config = dict(
    n_layer=21,
    n_kv_head=4,
    d_mlp=768,
    vocab_size=612,
    activation='squared_relu',
    norm='layernorm',
    bias='all',
    tie_embeddings=True,
    parallel_block=False,
    init_std_o=0.0048,
    init_std_up=0.0312,
    init_std_down=0.0048,
    schedule='cos',
    train_tokens=220100000,
)
MLP neurons of a small language model. Each row is named by its layer, matrix (up: input weights) and neuron, and shows model dimensions 160-255. Each number is 50 + 15 x the weight over its row's rms, rounded and kept within 0 to 99.
After each neuron's rows, "fires after" lists the tokens most often just before its 100 highest values on Wikipedia text that the model never trained on. A number after a token or word is its count.

L5.up85:92 63 21 66 32 38 33 56 54 57 66 43 43 55 56 52 31 33 57 47 33 58 63 70 51 85 67 05 75 35 54 32 49 38 64 44 53 78 52 57 36 47 54 58 50 58 34 30 50 43 53 21 39 63 62 46 47 76 34 69 82 79 72 44 59 11 52 39 90 68 63 30 52 43 52 40 61 62 35 69 27 41 62 93 61 59 45 58 39 50 45 23 24 59 48 81
fires after: "5" 17, "11" 16, "15" 15, "9" 11, "17" 5, "10" 5

L14.up258:41 26 68 30 64 76 77 61 34 66 41 52 61 74 34 54 38 43 50 40 36 34 49 75 49 77 50 50 35 35 23 22 64 56 30 42 43 58 63 32 59 60 42 56 43 69 88 37 52 28 38 53 82 39 42 31 54 51 68 51 64 64 49 38 74 46 56 43 47 59 68 55 36 33 45 49 55 53 52 62 81 49 36 27 37 22 42 46 64 48 59 55 39 51 52 62
fires after: " A" 20, " Y" 9, "h" 8, " a" 6, "am" 5, "an" 5

L6.up667:39 55 58 53 69 46 37 43 83 57 46 70 47 62 46 26 63 43 53 31 31 46 33 43 68 50 45 32 37 43 37 74 63 63 50 40 48 33 40 57 61 35 62 88 25 43 45 82 29 49 48 63 51 74 68 63 69 60 51 45 62 39 53 43 58 32 54 33 35 54 49 66 39 32 39 75 54 62 43 57 45 39 47 54 66 61 82 61 73 45 41 80 70 41 60 67
fires after: "t" 28, "is" 16, "ic" 14, "ip" 4

L3.up387:61 47 52 59 27 62 59 47 53 40 58 64 46 52 38 40 16 84 55 39 78 35 67 30 63 24 44 75 48 25 55 69 52 24 35 49 61 43 57 61 42 55 37 52 28 11 48 30 63 49 46 43 58 54 46 20 73 52 55 37 67 49 66 56 58 64 55 38 55 68 83 52 56 64 36 61 70 64 61 52 55 17 48 73 77 46 69 58 83 32 35 64 63 64 65 50
fires after: "r" 38, "ro" 16, "ou" 15, "d" 12, "ed" 8

L10.up395:54 49 54 51 60 57 53 41 56 69 62 54 49 42 63 34 61 53 61 55 28 29 42 47 30 62 53 40 43 64 34 61 64 36 66 36 47 44 46 57 29 16 68 65 47 38 41 30 38 52 54 63 41 37 76 82 58 51 51 31 66 78 23 40 54 41 58 39 62 37 17 57 53 64 21 38 49 48 51 33 13 38 48 65 34 48 32 55 50 79 68 40 44 71 69 61
fires after: "ow" 18, " of" 10, "t" 7, "et" 7, "b" 6, "ort" 6

L3.up606:34 64 59 54 58 10 52 48 61 54 46 41 59 51 47 35 63 55 65 46 29 23 46 28 71 67 36 43 28 56 63 35 37 49 59 54 55 10 58 39 57 36 47 30 32 44 48 61 38 73 54 83 62 51 57 58 45 52 55 53 21 35 57 34 55 42 19 51 55 58 54 43 61 77 28 46 82 36 72 38 53 34 77 64 67 48 42 47 25 70 51 67 26 36 07 47
fires after: "er" 36, "r" 11, "m" 8, "nd" 7, "en" 5

L4.up77:67 51 64 67 72 48 58 50 76 32 39 76 48 66 43 35 69 62 38 41 62 48 40 31 36 38 39 49 41 24 38 59 65 56 69 48 43 62 39 47 88 49 47 50 75 53 38 22 57 27 46 36 45 59 26 43 45 44 87 39 49 44 48 52 68 83 43 07 28 55 63 65 30 24 46 52 25 42 58 62 57 44 86 52 53 74 55 39 56 34 38 60 32 22 49 48
fires after: "t" 29, " m" 19, "qu" 11, "h" 10, " M" 7

L6.up84:54 67 66 23 49 67 44 48 36 43 28 36 57 67 57 43 44 29 31 49 33 43 43 39 19 35 59 45 30 47 87 46 42 54 69 63 37 46 62 37 55 54 44 51 35 42 60 48 29 45 48 52 61 58 63 68 51 45 52 69 37 39 64 53 59 16 44 71 46 67 50 79 64 72 38 25 64 35 63 46 63 38 46 64 60 63 44 53 49 66 64 42 56 63 65 63
fires after: "ar" 28, "l" 21, "h" 9, "u" 5, "a" 4, " le" 4

L7.up199:42 73 25 08 50 67 58 36 73 40 30 74 66 74 54 22 31 41 33 70 27 70 57 22 47 51 28 36 65 38 23 46 63 36 71 64 45 26 50 28 51 69 41 43 30 37 22 45 24 56 41 52 72 72 41 46 68 57 63 40 45 52 61 45 50 56 51 43 68 66 92 49 48 61 55 53 51 33 55 27 45 21 38 70 60 37 56 60 64 28 40 62 57 07 39 79
fires after: " U" 15, " F" 13, " O" 12, "in" 9, " f" 8

L16.up389:24 35 35 32 49 55 91 33 54 70 50 67 73 99 42 38 28 35 47 18 33 59 74 99 44 57 62 37 28 59 35 55 51 65 39 51 74 63 65 69 46 52 43 51 44 43 55 32 25 45 42 37 54 27 33 69 45 42 22 48 57 42 29 44 56 32 26 45 65 46 41 53 55 27 51 52 54 46 69 48 64 43 51 52 51 51 51 24 55 34 67 44 46 33 77 53
fires after: " th" 23, " A" 10, " a" 7, "or" 5, "8" 4, "A" 4

L6.up563:62 60 38 25 35 51 51 37 59 58 46 58 73 44 60 66 26 68 46 36 63 50 58 31 72 33 59 63 64 23 79 42 44 68 25 82 73 67 33 37 54 36 57 51 60 65 68 46 18 29 39 57 65 47 55 47 72 51 37 39 25 51 76 60 45 20 49 22 46 44 31 61 52 60 36 56 36 44 40 33 40 66 39 45 80 50 75 58 51 66 48 65 86 48 52 45
fires after: "or" 11, "s" 10, "ed" 9, "ter" 8, "ment" 8, " de" 8

L9.up630:40 77 41 40 46 26 44 48 66 59 55 47 58 59 41 34 54 34 71 44 56 38 28 54 40 57 53 77 48 60 39 57 72 61 60 63 35 43 57 34 59 54 54 61 26 37 26 69 52 43 55 25 35 71 38 53 67 00 14 33 35 61 61 49 27 50 37 53 75 47 40 26 26 45 59 42 56 43 61 24 45 49 47 38 62 54 67 77 53 42 52 53 67 53 50 43
fires after: " re" 25, "ur" 17, "re" 9, " Re" 6, " N" 5, "r" 4

L4.up722:43 57 27 35 41 41 33 57 50 59 36 58 49 74 57 26 43 49 86 44 46 39 60 65 60 47 46 52 50 45 45 43 56 58 40 47 69 37 51 69 58 50 47 51 62 49 45 54 52 54 42 20 47 42 58 49 63 55 60 21 47 63 51 28 40 42 56 41 64 64 54 58 22 43 49 56 30 54 51 74 87 76 46 66 62 80 44 51 30 55 54 90 28 44 62 27
fires after: " at" 26, "re" 20, "i" 17, "t" 8, "n" 5, "y" 5

L12.up118:76 59 64 46 15 82 65 44 50 83 66 47 50 71 22 71 27 42 53 48 51 49 46 40 42 67 38 57 59 65 34 44 39 43 58 43 83 55 58 45 38 44 66 40 61 51 49 58 60 52 42 53 50 56 61 68 33 46 50 45 43 59 44 64 60 65 61 68 49 35 21 22 68 21 72 33 62 26 36 39 39 76 31 48 66 42 72 30 61 59 79 35 19 48 61 57
fires after: "," 48, " (" 16, " w" 5

L7.up678:55 37 33 72 25 51 59 50 43 37 50 76 50 57 31 40 32 52 69 60 69 65 72 59 42 58 54 30 73 43 52 46 42 51 36 53 71 50 70 63 28 42 58 43 53 56 49 49 63 73 18 83 76 60 29 13 31 54 26 33 10 50 37 73 64 47 59 42 37 55 42 62 38 43 26 52 58 43 38 19 32 53 42 33 45 48 44 72 42 14 34 52 42 65 50 55
fires after: " an" 15, "er" 14, " with" 12, "ed" 8, "en" 7, "an" 5

L3.up545:13 27 53 75 44 36 29 52 66 53 14 34 60 53 49 36 62 30 29 54 63 32 58 47 43 29 76 39 45 51 38 66 36 63 60 50 62 68 41 53 52 55 70 66 36 54 68 63 20 51 53 56 35 39 76 57 57 62 60 52 40 41 61 52 67 54 63 34 59 53 46 57 53 34 40 78 44 65 51 48 45 51 47 58 50 17 60 60 86 72 26 27 17 47 49 99
fires after: "c" 18, "ver" 18, "it" 15, "ut" 11, "ic" 10, "t" 7

L7.up376:20 49 42 25 32 52 45 59 30 44 62 52 54 61 47 50 39 39 23 61 36 47 60 71 40 79 42 36 59 49 55 35 87 30 36 64 39 44 46 44 40 44 52 69 92 44 47 44 53 40 53 41 61 50 42 62 49 62 36 48 50 56 27 62 27 46 71 48 63 29 63 59 28 68 47 48 39 68 31 40 47 52 51 48 58 31 54 46 89 62 61 45 56 59 97 51
fires after: "s" 42, "p" 9, "b" 7, " as" 5, "ep" 4, "re" 4

L3.up738:83 60 65 39 60 66 37 60 86 78 79 68 56 65 51 66 65 63 61 43 53 69 51 40 15 38 64 51 49 51 43 38 55 69 49 29 43 60 49 34 09 55 60 29 45 57 52 41 28 42 48 28 50 28 43 43 58 18 37 34 73 68 65 41 69 54 54 25 74 35 42 79 59 57 45 58 70 28 25 44 50 51 36 62 37 44 57 57 65 64 41 34 69 80 80 64
fires after: " to" 22, "or" 21, "t" 9, " for" 9, "ort" 7, "ear" 7

L7.up511:88 31 48 68 33 34 37 74 24 33 65 42 46 35 41 49 34 29 47 33 71 76 60 56 37 40 29 58 59 41 75 67 56 54 49 37 61 75 68 34 34 60 73 28 35 33 63 00 53 63 54 38 46 45 42 42 56 44 43 48 55 67 44 70 66 48 56 59 50 26 47 78 40 45 53 51 55 58 28 38 68 33 50 57 23 39 19 65 38 56 38 73 40 51 56 53
fires after: "an" 21, " c" 16, " T" 10, "t" 8, " t" 5

L5.up528:52 73 31 41 49 53 59 60 42 43 47 43 64 61 39 52 35 66 64 54 32 52 66 51 27 41 73 32 38 55 78 45 58 42 21 62 53 44 70 46 55 42 14 54 51 26 15 37 39 67 49 85 54 45 41 41 22 44 69 53 57 55 35 47 38 32 51 67 64 67 52 55 44 59 47 23 73 60 65 51 85 60 27 56 45 66 31 43 56 50 44 69 44 62 53 59
fires after: "u" 23, "ar" 23, " pl" 19, "qu" 7

L13.up549:91 53 49 48 32 54 60 49 47 35 58 66 60 58 51 70 47 43 64 54 32 52 33 87 26 62 70 46 38 34 24 63 68 36 65 47 60 43 55 57 58 49 50 72 48 49 53 53 41 61 44 51 36 58 48 51 39 63 47 19 20 69 74 35 56 34 62 71 79 61 37 63 39 46 38 65 69 26 43 42 51 25 32 40 50 46 64 69 44 63 47 31 29 41 43 62
fires after: " m" 16, "t" 13, " w" 9, "y" 8, " con" 8, " re" 6

L16.up601:64 35 46 58 23 42 56 86 58 38 74 54 36 58 58 41 41 41 66 33 55 61 44 29 49 59 54 70 47 70 55 51 41 75 33 44 41 44 41 44 56 18 48 62 50 37 38 62 50 69 33 39 60 40 46 54 54 51 77 55 59 40 47 57 58 27 61 63 51 37 48 34 45 39 55 40 44 55 61 34 42 56 36 72 48 48 49 71 32 26 68 65 16 43 29 49
fires after: " and" 16, "ou" 13, "ort" 9, "it" 7, "od" 6, "y" 4

L7.up118:66 45 35 45 42 57 47 60 57 60 54 30 39 41 63 48 12 46 27 15 32 53 76 35 43 59 47 50 71 49 44 92 60 33 36 18 54 67 38 76 39 35 58 64 66 73 50 59 62 47 44 59 49 63 54 51 53 46 26 56 41 61 52 40 67 33 46 48 60 81 43 41 61 69 64 30 31 56 85 50 43 76 66 88 75 48 64 43 42 45 18 57 41 48 38 35
fires after: "19" 28, "8" 10, "9" 7, "ir" 6, "15" 6, "18" 6

L3.up431:39 60 68 56 59 42 64 32 63 50 54 65 42 63 37 46 58 38 47 57 60 43 37 66 63 68 21 77 59 46 63 09 24 24 59 51 59 82 45 62 44 39 53 72 55 62 52 68 52 37 44 35 24 53 54 51 46 57 49 43 13 91 30 60 36 17 46 59 58 52 39 60 46 70 64 45 52 70 50 77 26 33 65 75 47 71 22 34 47 40 40 80 48 30 29 65
fires after: "ers" 36, " T" 17, "ent" 12, "et" 9, "t" 7, "r" 5

L17.up733:77 77 30 37 35 89 50 69 45 86 45 42 58 53 44 42 38 56 54 73 52 43 76 56 52 28 57 34 61 42 45 32 66 38 69 65 75 41 41 42 60 36 50 40 45 44 46 54 51 31 31 51 49 48 77 61 59 32 70 54 63 52 25 32 48 51 69 99 49 60 49 33 63 69 46 63 28 48 61 58 51 83 41 75 63 51 49 23 42 57 57 30 58 44 44 31
fires after: "19" 34, "," 19, "7" 5, "5" 4

L5.up633:52 62 58 61 47 64 59 49 75 40 29 61 70 56 33 76 63 79 33 52 53 85 59 70 29 55 48 70 55 32 41 77 32 61 40 41 54 47 67 36 68 65 73 44 37 68 53 53 49 30 44 29 68 49 30 63 38 13 28 56 31 55 47 53 61 66 37 26 60 68 72 53 54 36 40 44 13 50 70 53 37 27 37 70 58 90 60 55 56 50 38 47 58 53 46 76
fires after: " f" 21, "en" 18, " m" 10, "v" 8, " l" 8, "qu" 5

L6.up753:35 52 67 53 43 31 55 56 52 48 51 56 42 47 75 55 63 40 36 34 35 60 63 44 66 42 45 62 67 38 42 41 72 54 38 72 54 43 58 47 58 52 35 51 91 45 48 48 47 46 42 35 68 29 57 44 09 72 45 81 46 34 32 51 41 61 45 45 60 66 42 55 62 29 58 57 48 33 56 46 54 65 47 26 37 37 21 68 64 58 51 33 59 39 69 48
fires after: "h" 26, " h" 11, "ich" 11, "$" 9, " th" 9, "am" 4

L3.up709:50 66 71 47 51 35 64 34 60 73 32 35 35 46 49 46 40 57 46 45 86 47 49 21 43 55 63 59 50 87 52 53 20 56 46 40 56 55 35 37 53 50 48 61 59 63 23 40 39 56 61 58 68 38 37 51 61 30 66 30 57 80 52 30 58 58 67 58 28 34 80 25 70 50 34 82 62 34 41 26 57 44 60 82 30 36 47 72 44 58 38 64 65 68 49 34
fires after: "ar" 61, "er" 11, "ir" 5, "al" 5, "ad" 4, "m" 4

L4.up71:63 52 46 54 68 65 29 41 38 62 26 61 55 44 42 63 65 46 62 78 38 28 51 57 59 71 59 28 59 42 68 66 46 52 31 60 42 40 71 31 44 70 64 26 32 27 34 24 30 49 60 17 36 56 41 27 44 52 46 37 77 58 54 43 46 33 48 47 34 24 29 19 45 66 49 31 45 19 81 62 71 61 41 35 38 42 54 24 61 56 56 45 61 66 28 49
fires after: "e" 18, "w" 12, "is" 11, "es" 10, "in" 7

L4.up7:36 49 29 36 67 75 34 76 31 71 40 60 43 58 46 61 43 55 41 57 45 39 49 82 72 50 39 56 55 38 63 62 66 60 42 42 59 48 53 46 44 20 55 52 45 38 18 42 43 56 39 20 22 65 31 44 61 19 73 50 58 71 26 46 27 41 60 59 46 71 25 63 48 73 41 62 26 64 70 73 61 56 40 69 41 54 36 29 60 60 32 43 28 83 38 51
fires after: "t" 20, "w" 17, "e" 13, "c" 12, "i" 7, "z" 6

L6.up616:50 45 46 22 50 66 40 58 53 53 67 60 26 56 32 51 35 60 27 32 61 51 33 52 26 73 39 25 41 69 69 37 56 36 32 46 59 29 44 41 81 51 57 52 29 54 66 46 68 19 58 43 95 33 48 66 36 55 23 54 57 75 56 52 65 19 62 33 42 49 48 48 20 32 59 35 62 49 49 72 48 33 54 62 58 51 30 24 77 69 49 47 40 66 47 34
fires after: " U" 19, "p" 17, "ro" 14, " O" 10, "if" 10, " o" 8

L7.up608:59 62 63 73 75 74 62 17 20 16 61 44 72 47 28 22 75 37 72 55 46 64 50 33 47 30 47 70 53 40 45 64 57 29 50 67 16 38 34 57 74 36 33 35 45 45 33 48 60 36 64 36 60 63 71 70 37 44 84 41 47 32 40 45 64 44 11 43 45 39 68 51 43 64 45 51 34 75 39 53 52 32 56 31 47 46 26 44 51 62 64 41 75 57 63 57
fires after: "a" 28, "l" 11, " d" 9, "d" 6, "n" 5

L16.up149:35 34 41 26 45 48 52 52 53 33 40 62 50 78 49 48 40 37 54 70 74 69 18 59 67 59 23 40 58 42 46 60 64 32 64 60 57 63 57 49 44 59 31 50 51 34 40 35 42 38 63 36 59 73 34 65 56 55 44 54 66 35 53 62 75 73 53 46 60 45 86 31 84 17 55 55 47 62 81 28 71 43 32 44 24 37 68 75 66 43 47 61 65 51 65 29
fires after: " |\n" 22, "in" 15, " F" 7, "ra" 6, " f" 5

L3.up290:44 70 15 44 44 46 37 42 42 43 48 57 59 50 38 47 60 62 37 22 55 52 78 17 99 41 35 59 40 50 45 42 44 55 47 64 64 46 85 20 80 75 61 54 50 59 70 39 33 45 73 28 46 64 58 71 44 42 59 70 46 57 61 56 63 28 62 29 50 71 52 35 57 43 35 82 56 66 60 44 38 45 66 45 41 51 40 68 56 70 30 53 59 60 69 27
fires after: " f" 37, " m" 15, "p" 9, "in" 8, " F" 6, " e" 6

L9.up760:58 66 45 33 51 35 60 34 74 39 49 44 57 49 40 56 39 70 50 46 65 92 60 31 82 63 60 68 59 39 56 41 37 59 55 60 72 55 41 16 51 50 68 60 39 64 55 66 63 58 48 44 62 30 37 70 37 29 61 54 40 72 80 18 49 48 67 45 73 70 67 48 53 36 34 50 38 44 58 38 52 68 59 38 46 52 38 41 50 41 47 72 34 64 36 49
fires after: "p" 19, " f" 19, "oun" 16, "re" 7, " Un" 7

L5.up504:55 67 49 56 43 62 43 39 51 37 44 64 55 34 33 63 68 32 37 44 52 50 55 51 45 52 98 55 69 22 49 27 67 46 42 62 59 65 49 30 44 65 35 40 46 42 65 56 46 49 41 60 63 53 30 66 23 59 44 27 84 53 20 53 55 60 59 79 46 50 65 62 33 67 45 63 38 59 38 55 31 52 52 33 51 53 52 42 62 63 38 32 15 32 72 36
fires after: "g" 38, "am" 15, "b" 6, "h" 6, "ab" 5

L10.up529:40 61 45 31 42 17 59 47 65 61 48 56 55 68 32 48 67 70 70 60 68 13 26 46 40 48 70 34 38 61 74 67 52 57 44 50 65 63 16 60 37 34 65 83 50 62 22 41 21 51 50 58 15 54 49 60 45 52 20 52 14 68 34 21 46 29 43 38 72 27 60 39 43 77 38 54 53 22 55 37 68 61 67 57 72 30 52 53 53 47 30 63 43 67 25 35
fires after: " " 24, "r" 10, "ter" 8, "er" 5, "ir" 5, "re" 4

L10.up673:48 58 60 60 44 46 44 50 65 64 39 33 42 45 67 23 47 35 13 42 53 96 55 39 48 54 20 46 64 52 51 68 64 79 47 60 49 71 49 56 20 48 31 56 74 44 63 54 67 57 53 37 54 36 67 56 61 57 25 60 60 35 63 40 26 48 65 29 50 88 34 30 52 53 27 49 74 71 44 40 45 68 50 29 41 17 42 49 35 49 51 36 60 36 25 46
fires after: " " 35, "–" 17, "$" 12

L12.up475:55 45 50 58 55 51 34 77 48 75 77 52 27 52 34 59 34 52 66 38 72 57 49 15 38 55 26 28 46 53 59 52 54 44 61 66 52 74 51 51 83 56 66 46 44 37 21 79 51 26 29 68 57 27 61 34 40 54 26 15 50 40 65 54 36 47 59 47 42 56 41 22 63 33 57 40 64 48 41 28 22 54 52 19 40 40 58 58 61 51 38 41 29 32 57 76
fires after: "–" 24, "," 18, " (" 6, " p" 4, " a" 4, "ag" 4

L4.up408:37 34 58 74 25 49 27 50 44 60 48 49 42 44 44 59 50 64 72 58 64 49 45 50 37 66 55 54 47 71 70 99 40 50 56 59 70 73 55 59 44 32 59 61 56 18 75 30 29 42 74 55 38 28 51 61 34 41 46 62 58 48 71 57 35 63 55 54 55 29 44 67 34 53 64 62 62 43 62 38 58 35 35 48 33 65 54 54 57 66 61 60 54 44 45 54
fires after: "ut" 12, "t" 11, "ter" 8, "u" 7, "m" 7, "an" 7

L4.up464:11 43 27 40 42 83 67 40 57 24 47 41 40 62 75 66 70 35 41 27 37 53 34 38 34 50 60 40 31 55 32 47 73 41 64 41 69 38 37 63 34 71 39 50 23 37 45 36 42 29 38 27 66 24 66 64 21 53 66 71 56 83 30 69 26 29 30 47 27 24 70 52 73 05 51 58 73 54 80 51 40 53 57 41 46 68 42 39 52 75 40 62 37 58 64 39
fires after: "i" 17, "u" 16, " " 15, "h" 10, " c" 10, "il" 9

L10.up555:38 67 57 48 62 71 64 67 45 42 22 62 54 37 49 79 63 49 62 25 59 72 73 57 38 78 56 42 54 37 31 42 68 51 61 42 60 60 41 40 17 40 42 27 71 56 65 72 45 50 56 12 66 38 43 45 26 44 48 41 55 42 47 56 27 54 61 57 45 42 74 61 42 32 64 47 64 26 57 57 23 67 47 28 43 25 59 33 50 55 32 54 42 47 60 31
fires after: " the" 17, "h" 11, "g" 10, " c" 8, " g" 8, "ong" 4

L4.up591:74 65 40 48 36 27 70 43 39 54 59 60 70 57 80 37 47 37 48 40 59 23 36 38 42 61 29 62 54 35 66 19 60 69 30 73 45 57 54 44 51 53 71 95 59 48 50 30 70 25 45 29 48 36 40 52 50 33 33 36 66 37 57 37 49 23 57 63 47 60 45 35 48 64 12 43 51 37 32 48 25 75 33 57 69 75 51 65 58 61 22 69 68 61 47 50
fires after: " it" 46, " " 39, "ter" 8

L5.up261:57 62 45 40 42 42 28 22 67 69 34 61 38 74 35 66 21 69 30 29 53 63 45 53 55 47 50 68 72 60 37 44 46 82 79 72 40 38 59 50 32 71 50 41 40 71 54 61 41 54 55 38 32 15 44 41 56 52 58 47 39 59 36 29 42 71 72 37 85 66 42 34 41 46 48 46 29 88 45 70 57 66 44 42 51 43 18 38 45 44 73 48 58 39 49 38
fires after: "re" 21, "oun" 17, "r" 14, "ro" 7

L3.up389:47 60 58 30 43 41 43 74 36 49 38 31 63 46 44 35 55 61 42 38 42 68 70 46 72 89 38 40 53 55 34 62 73 62 52 50 26 54 39 40 43 57 51 59 15 47 59 77 11 57 40 61 61 69 49 51 60 32 55 61 23 22 25 35 73 77 61 57 49 54 28 26 42 60 42 55 53 73 50 61 48 44 26 41 35 45 51 53 65 51 62 58 50 41 35 56
fires after: "ear" 19, "ur" 10, "l" 8, "u" 8, "igh" 5

L3.up761:68 58 58 32 33 41 47 72 67 57 34 51 60 37 32 49 59 59 55 06 66 42 33 48 44 59 56 44 53 52 18 55 56 66 63 55 27 54 57 53 73 71 39 44 47 60 35 47 23 54 51 61 55 39 19 64 40 27 46 53 56 34 62 59 43 65 60 37 28 35 69 26 28 87 55 23 45 28 38 42 86 54 40 27 59 51 59 81 35 62 46 48 58 21 50 52
fires after: "a" 51, "ra" 15, "re" 11, "or" 10, "ad" 7

L14.up577:72 59 54 58 39 30 62 39 83 62 58 69 37 38 30 61 56 33 39 54 64 41 45 10 46 68 44 55 49 50 69 45 31 22 58 29 69 63 30 44 41 39 66 54 63 88 48 39 60 65 49 19 30 62 37 62 25 57 34 52 41 64 50 66 72 65 53 53 61 54 43 48 52 34 59 53 48 41 65 63 36 66 38 55 52 40 63 96 43 43 47 67 37 32 67 51
fires after: " in" 18, " the" 14, "," 11, " of" 7, " |" 5, " a" 5

L13.up367:56 41 35 54 46 67 30 65 69 40 34 56 65 29 53 41 47 48 37 47 51 53 47 68 51 40 25 69 69 47 42 47 41 46 27 33 53 47 31 83 36 37 77 67 40 42 57 45 46 55 85 26 46 63 46 52 38 21 59 66 48 64 41 38 27 48 50 43 34 71 34 48 37 42 46 40 60 65 44 81 31 52 38 67 34 42 57 45 46 43 39 64 63 50 45 71
fires after: "e" 12, " H" 11, " S" 9, "l" 7, "c" 6, "re" 5

L5.up299:64 62 70 32 43 75 40 34 65 46 62 54 40 67 34 59 51 49 53 51 45 36 54 50 59 47 36 65 39 55 63 28 33 47 46 73 22 17 52 70 64 47 61 40 46 37 58 54 50 35 74 41 81 62 43 86 84 61 61 40 45 45 47 23 54 54 63 41 51 50 58 30 55 05 51 28 53 60 53 67 51 45 87 52 63 66 38 27 39 70 65 59 36 53 22 49
fires after: " b" 19, " R" 18, " o" 17, "r" 11, " le" 9, " O" 7

L4.up497:78 45 43 51 40 61 22 32 54 68 80 35 41 57 56 36 25 76 29 49 61 23 41 47 48 34 64 45 17 61 43 45 33 64 34 53 65 54 35 29 60 36 84 28 67 55 44 48 66 57 37 53 69 47 41 39 48 25 37 28 35 44 55 34 47 82 50 45 31 45 45 38 50 40 50 43 38 41 46 61 39 31 16 65 52 24 56 52 36 14 48 31 70 40 61 40
fires after: " G" 34, " N" 16, "en" 8, "d" 6, " C" 6

L4.up642:68 71 64 79 54 16 50 40 33 41 69 29 54 48 32 42 50 44 38 75 51 76 52 43 78 46 41 87 44 96 58 46 50 56 42 49 36 42 54 49 59 55 52 37 40 74 40 41 47 49 68 51 63 68 46 86 44 36 61 40 67 35 85 37 33 54 22 67 34 53 74 63 37 33 39 33 59 56 37 70 11 56 61 66 43 33 51 22 64 60 37 45 60 63 13 61
fires after: " l" 20, " d" 11, "el" 7, "l" 7, "al" 6

L3.up324:44 39 48 29 95 80 49 62 45 58 46 51 38 93 44 66 59 59 29 58 34 41 41 70 23 63 42 44 53 62 55 67 42 56 69 34 34 36 65 52 51 13 32 47 44 33 45 64 29 64 33 63 46 47 19 66 36 64 44 35 60 56 55 41 43 39 26 38 35 64 39 24 24 79 43 52 37 63 51 54 56 62 63 57 41 52 59 35 55 65 30 51 34 45 55 50
fires after: "i" 12, "ic" 12, "w" 10, "t" 9, "l" 7, "el" 6

L5.up150:52 39 78 50 29 19 09 99 75 56 53 31 41 43 33 48 51 59 69 57 62 35 71 69 49 63 44 55 41 61 37 49 18 34 46 52 40 42 56 49 47 59 34 40 38 43 64 62 48 65 54 52 52 48 48 42 42 35 49 49 54 34 25 61 48 78 32 54 12 44 62 54 46 48 65 38 45 65 73 45 75 39 52 27 36 40 59 64 50 59 25 27 36 54 53 37
fires after: "a" 18, " p" 16, "ac" 10, "re" 9, "ra" 9, " l" 7

L3.up56:47 56 71 42 70 68 39 78 58 39 33 40 50 52 45 41 26 43 51 62 70 50 50 57 45 42 37 42 63 31 63 60 30 46 45 81 78 37 79 41 40 48 67 58 46 44 57 27 43 12 67 71 36 57 30 52 53 73 05 54 17 44 30 59 59 40 48 43 48 54 56 64 39 47 37 60 80 53 49 44 30 29 49 48 57 46 46 42 38 44 37 72 29 79 71 22
fires after: "il" 58, "en" 10, "ly" 8, "ot" 6, "ber" 6, "an" 5

L10.up161:61 46 64 76 46 44 39 40 58 51 62 60 42 41 34 24 27 44 46 44 51 31 34 41 55 37 57 47 24 55 40 56 56 34 28 54 71 55 48 41 43 58 36 48 54 57 60 48 63 55 46 90 40 57 49 53 67 51 41 79 58 44 51 51 58 66 26 66 48 40 62 64 48 55 35 68 78 59 53 53 13 56 62 55 47 48 37 56 68 28 06 67 54 47 50 63
fires after: " pro" 26, "d" 7, "cl" 7, "nd" 6, "ro" 5, "D" 5

L7.up14:48 55 52 59 39 69 33 40 38 25 27 66 40 47 55 52 53 43 41 51 48 48 39 65 58 56 47 42 25 43 47 44 63 27 43 43 59 40 32 32 38 22 21 41 65 67 60 56 55 36 37 25 57 57 24 30 18 47 40 43 42 68 56 81 39 49 77 27 35 53 85 84 30 73 49 63 36 14 54 59 48 52 48 50 54 49 47 59 45 58 34 37 77 51 74 54
fires after: "g" 21, "ep" 18, "y" 15, "ad" 8, "p" 8, " S" 8

L9.up33:57 41 34 44 51 41 41 66 65 46 24 38 68 75 85 49 78 83 52 53 40 80 45 41 46 51 50 30 44 44 35 45 33 62 56 43 37 55 25 62 49 66 48 46 45 43 49 36 55 55 48 28 75 59 34 44 40 66 28 24 61 58 54 74 49 74 47 38 42 39 57 34 68 55 36 71 56 39 49 48 48 72 54 44 55 60 37 54 68 70 68 45 60 55 50 46
fires after: "al" 24, "-" 7, "ain" 6, "'" 6, "an" 4, "ad" 4

L3.up102:45 66 30 53 22 31 63 39 48 65 41 72 51 62 81 65 49 46 43 52 29 65 41 42 32 68 49 61 33 44 11 51 52 56 45 47 49 66 60 52 57 31 33 38 46 57 28 48 65 43 64 49 92 41 51 68 46 63 28 40 42 24 92 67 28 31 65 44 23 59 65 52 49 65 48 59 72 40 41 48 62 84 60 49 54 56 56 52 60 63 55 32 77 59 62 41
fires after: "ar" 37, "-" 6, " wh" 6, " " 6, "ad" 5, "ard" 5

L5.up362:61 50 60 64 63 57 39 25 68 39 30 62 45 54 47 31 25 55 32 48 41 38 46 90 55 36 75 52 40 26 30 38 40 65 41 57 74 63 53 62 42 40 87 42 62 50 58 61 46 66 29 55 86 80 34 33 51 37 38 35 28 29 45 43 68 47 51 70 24 55 34 61 42 39 53 53 60 64 56 54 74 57 21 59 48 62 69 48 76 49 38 38 42 62 55 49
fires after: "en" 35, "em" 12, "f" 8, "c" 8, "all" 7, " C" 5